config.toml
num_hidden_layers = 12
intermediate_size = 3072
vocab_size = 32768
positions = "rope"
schedule = "wsd"
final_lr_fraction = 0.0
max_seq_len = 2048
MLP neurons of a small language model. Each row is named by its layer, matrix (up: input weights) and neuron, and shows model dimensions 624-687. Each number is 50 + 15 x the weight over its row's rms, rounded and kept within 0 to 99.
After each neuron's rows, "fires after" lists the tokens most often just before its 100 highest values on Wikipedia text that the model never trained on.

L6.up2628:52 59 60 53 46 42 45 72 40 46 49 38 27 55 36 41 31 46 42 30 60 48 65 53 37 67 32 50 74 46 73 41 62 69 31 53 42 35 70 78 62 52 59 29 40 48 67 29 66 52 30 57 49 61 41 41 58 64 42 50 43 66 48 43
fires after: "\n"

L6.up4:36 88 38 60 43 81 48 73 37 58 31 34 28 42 48 59 28 57 47 58 44 53 25 32 40 50 56 55 66 34 58 29 62 56 70 58 51 67 29 31 46 39 53 47 50 44 91 34 70 80 27 45 54 44 88 33 32 68 62 48 51 30 57 67
fires after: " of", " a", " to", " on", " an", " for"

L6.up1314:43 31 51 54 56 42 71 42 59 47 28 47 65 61 26 49 38 40 17 42 32 76 44 68 56 50 34 76 27 28 30 41 42 56 61 65 52 26 60 51 71 53 55 53 62 63 61 64 40 58 62 75 33 32 74 34 62 46 65 58 27 72 48 78
fires after: "\n", "-"

L6.up2132:50 35 47 73 36 50 51 42 45 36 57 30 41 57 49 58 60 61 46 54 31 52 39 41 48 18 68 36 41 80 49 32 51 14 68 74 53 28 28 59 41 66 62 33 62 59 41 24 69 69 44 58 71 34 68 41 58 57 54 79 25 54 55 50
fires after: "\n"

L6.up1594:63 44 63 38 24 46 48 57 49 57 34 41 32 79 54 61 53 40 46 70 14 26 46 41 51 49 64 69 47 46 61 51 35 35 64 44 52 60 67 48 56 61 60 51 67 49 97 58 56 72 46 41 38 60 45 48 83 36 49 78 52 46 52 51
fires after: "\n"

L6.up2876:33 41 67 90 35 74 65 35 39 54 60 44 38 49 41 52 66 44 56 77 49 37 38 55 42 48 40 46 47 47 29 59 54 45 70 63 35 65 57 50 45 72 33 51 35 47 57 85 41 48 26 47 56 60 39 49 45 56 63 88 43 57 46 45
fires after: " a", " the", " his"

L6.up2465:58 49 31 37 49 42 22 27 42 42 39 53 58 56 69 44 58 35 44 25 62 50 79 37 36 51 48 27 39 41 18 35 16 68 43 59 49 37 61 40 38 33 38 20 40 69 68 44 55 42 41 27 78 56 61 63 64 52 30 25 82 37 47 50
fires after: " |", "|"

L6.up633:60 48 20 33 38 54 88 24 51 57 69 79 57 50 32 51 32 70 56 45 25 18 44 63 49 48 27 35 29 80 50 55 37 62 64 51 16 54 55 40 41 67 45 48 49 55 35 39 38 49 68 76 77 51 61 53 72 46 60 38 33 52 61 75
fires after: "\n", " at", " are", " after", " of"

L6.up282:66 45 60 42 38 29 48 50 66 55 45 57 63 20 76 56 75 45 31 52 67 24 51 36 31 51 37 87 61 62 51 33 61 71 66 00 33 46 12 55 61 66 35 34 62 63 72 52 55 21 49 63 31 26 48 45 69 60 46 44 55 45 54 51
fires after: " ", " of", " A"

L6.up2955:49 55 41 54 34 49 77 41 39 67 42 59 42 50 40 64 71 47 63 60 38 32 40 54 63 46 45 72 36 85 42 52 28 24 58 41 73 59 48 41 32 71 43 58 49 46 36 63 43 21 44 47 49 51 58 50 43 55 46 59 52 49 30 62
fires after: "\n", "==", "===", "s==", " ==="

L6.up1604:72 59 53 34 76 48 69 49 38 49 26 65 28 46 59 47 54 64 60 69 47 44 53 25 66 42 30 53 35 56 69 70 52 46 57 45 52 28 62 55 81 57 68 77 21 35 55 32 18 34 17 30 81 29 44 61 51 21 29 63 47 49 27 54
fires after: "\n", " design", " Countries", " also", " completed"

L6.up1030:67 51 39 67 65 51 69 51 52 36 46 35 65 52 50 43 44 61 38 48 16 50 53 51 65 39 65 18 72 61 25 54 28 49 50 40 09 49 50 38 66 44 74 42 30 44 54 51 99 52 68 29 45 24 58 51 73 81 64 67 55 29 72 51
fires after: " the", " a", " as", " was", " is"

L6.up2163:56 42 57 69 65 68 71 61 44 53 36 36 68 61 32 37 80 29 75 49 44 49 59 61 55 58 62 63 59 65 44 42 23 65 53 46 85 32 47 45 49 37 42 49 41 83 32 74 69 45 50 70 53 25 55 67 49 48 63 42 47 52 41 64
fires after: "|", " in", " Kings", " of"

L6.up2915:53 43 38 18 40 45 49 73 64 84 39 42 36 57 57 23 47 32 29 32 82 37 45 69 65 57 40 53 33 49 57 40 59 48 39 03 15 46 55 70 50 70 21 42 77 79 44 43 73 50 29 64 52 66 55 50 50 65 67 59 33 37 59 60
fires after: " of", " the", " Royal", " Commander", " People's", " Chinese"

L6.up331:37 43 47 27 75 47 59 49 46 45 45 62 66 76 50 46 49 36 54 66 58 41 73 51 48 87 50 38 67 67 51 31 37 71 46 58 37 54 56 17 70 40 63 63 56 26 70 39 45 23 59 13 62 70 32 80 39 43 38 58 30 58 63 73
fires after: " the", " in", " a", " through"

L6.up1812:60 61 32 54 66 62 55 39 64 66 41 52 29 45 72 44 66 34 73 61 49 68 62 39 56 66 56 58 62 43 49 35 77 26 50 52 43 71 55 52 41 57 40 45 53 59 44 60 54 67 45 45 62 23 36 65 34 31 56 68 47 58 42 53
fires after: "\n"

L6.up604:63 46 48 64 31 58 43 39 45 46 54 48 57 50 25 50 45 53 29 34 46 48 61 47 45 42 32 84 54 30 47 45 69 43 56 49 43 42 34 52 57 68 73 53 16 75 46 61 79 40 41 69 44 39 73 35 46 61 44 54 60 57 45 55
fires after: "\n", " |"

L6.up743:59 35 43 58 29 67 24 54 36 60 39 47 79 69 67 74 34 34 48 56 54 56 37 62 19 41 46 24 23 56 61 54 44 45 68 56 56 48 52 41 56 56 58 65 19 62 62 96 50 66 39 51 34 31 52 36 48 68 48 52 28 61 54 69
fires after: "\n", " of", " Festival"

L6.up1603:33 65 44 82 44 58 53 32 26 52 82 32 67 65 41 66 74 45 51 29 64 56 66 41 55 62 47 40 53 79 30 53 34 56 65 53 47 82 41 48 49 55 51 50 63 37 58 33 54 60 46 74 41 32 60 36 57 37 57 53 48 62 37 34
fires after: " |"

L6.up2323:46 51 85 48 48 60 29 23 42 84 29 43 19 42 40 75 67 25 65 61 58 61 45 53 59 73 41 51 43 60 55 59 57 18 47 53 42 50 73 52 65 41 41 54 41 40 45 19 20 51 56 51 77 55 74 39 20 61 42 65 50 64 27 62
fires after: "\n", "c", " download,", "H"

L6.up2373:37 68 72 25 53 38 47 33 64 58 47 40 25 53 40 40 49 63 43 39 49 19 19 52 40 54 54 42 55 87 65 48 60 47 30 41 39 61 56 53 61 24 22 40 41 45 44 59 42 16 36 49 67 56 75 37 54 58 68 53 38 39 44 40
fires after: " the", " of", "-", " among"

L6.up1191:50 39 55 26 46 61 41 26 50 51 68 75 51 33 26 42 59 58 64 54 52 62 42 48 27 60 89 28 52 39 51 54 42 38 46 64 57 44 45 50 49 69 53 51 61 39 52 58 39 51 38 44 36 36 74 56 42 64 38 50 56 60 56 52
fires after: " |", " 22", " 12", " The", " 46", " 6"

L6.up1091:42 67 58 68 32 40 72 51 44 64 32 26 34 31 46 32 50 45 74 56 28 42 40 65 60 66 44 71 37 85 48 23 34 71 44 57 28 37 96 69 45 56 33 45 58 88 47 11 56 36 67 60 62 41 54 66 40 41 57 60 34 57 66 63
fires after: "\n", " for", " of"

L6.up1978:57 58 71 50 52 47 47 32 35 35 61 57 81 43 39 61 61 44 64 53 56 53 54 51 46 48 43 83 32 52 50 45 90 54 47 40 62 23 53 74 57 28 64 73 45 51 70 64 63 47 43 50 39 75 54 61 46 62 65 11 73 25 94 33
fires after: " the", " his", " of", " a"

L6.up615:37 65 40 66 27 61 61 38 66 51 42 41 44 32 61 21 28 37 58 42 67 54 44 56 27 40 44 45 66 62 58 56 46 57 65 66 43 55 30 58 47 61 38 70 35 63 59 38 74 38 33 58 50 31 29 42 12 59 52 66 51 63 53 45
fires after: " at", " the"

L6.up1376:56 44 46 47 44 41 57 32 65 55 54 54 45 68 71 61 52 28 16 46 47 51 41 56 58 36 35 56 62 58 61 45 38 55 52 47 53 43 54 31 35 51 26 45 55 57 73 74 49 63 48 57 57 66 73 43 10 53 50 55 76 53 37 60
fires after: "\n", " was", " m", " (2"

L6.up2554:48 32 76 72 48 62 64 45 59 47 71 59 42 50 37 26 61 77 52 51 65 43 29 53 51 47 46 33 60 54 37 75 65 36 64 64 68 56 49 26 54 61 56 66 47 58 45 40 51 50 40 56 56 60 42 44 74 43 59 47 37 63 72 42
fires after: " was", " is", " were", " are", " Are", " not"

L6.up2709:46 43 67 83 48 44 61 40 44 45 39 37 43 52 70 59 61 58 56 41 39 58 62 69 44 44 48 55 96 79 46 29 62 62 56 41 58 30 50 35 53 28 37 39 39 65 14 52 32 67 49 55 37 44 63 65 24 57 54 50 52 70 45 56
fires after: "\n"

L6.up2192:66 50 65 58 56 71 48 25 70 38 31 51 39 44 34 49 46 56 40 36 33 57 53 62 73 56 39 53 75 58 57 36 77 58 50 47 39 63 26 33 33 64 41 58 28 58 62 38 21 36 30 32 64 61 45 50 52 62 19 80 62 44 65 47
fires after: " —", " as", " also", " was", " is", " GA"

L6.up1633:37 77 40 85 51 44 78 46 73 67 29 62 46 50 53 61 82 45 68 42 49 76 45 42 48 61 22 57 38 53 34 31 59 56 38 47 54 57 54 35 37 46 66 34 20 61 22 60 40 64 34 68 42 51 96 54 31 54 32 35 71 65 40 55
fires after: "\n", "|", " ", " ft"

L6.up2250:68 47 64 75 34 28 61 42 39 43 72 43 46 57 69 68 63 60 21 76 64 43 52 71 66 34 47 31 37 25 55 48 78 37 62 65 66 70 40 69 45 44 47 56 38 81 45 31 59 48 58 65 31 45 46 77 60 54 60 36 74 35 69 49
fires after: "\n", " the"

L6.up2362:46 30 54 53 51 62 57 54 63 56 45 45 72 46 36 51 47 40 53 49 47 71 63 51 65 42 76 44 60 47 29 37 31 52 38 39 40 57 27 19 69 32 55 72 35 54 57 52 38 62 57 38 54 42 57 53 45 36 71 60 47 40 55 31
fires after: "\n", " Career"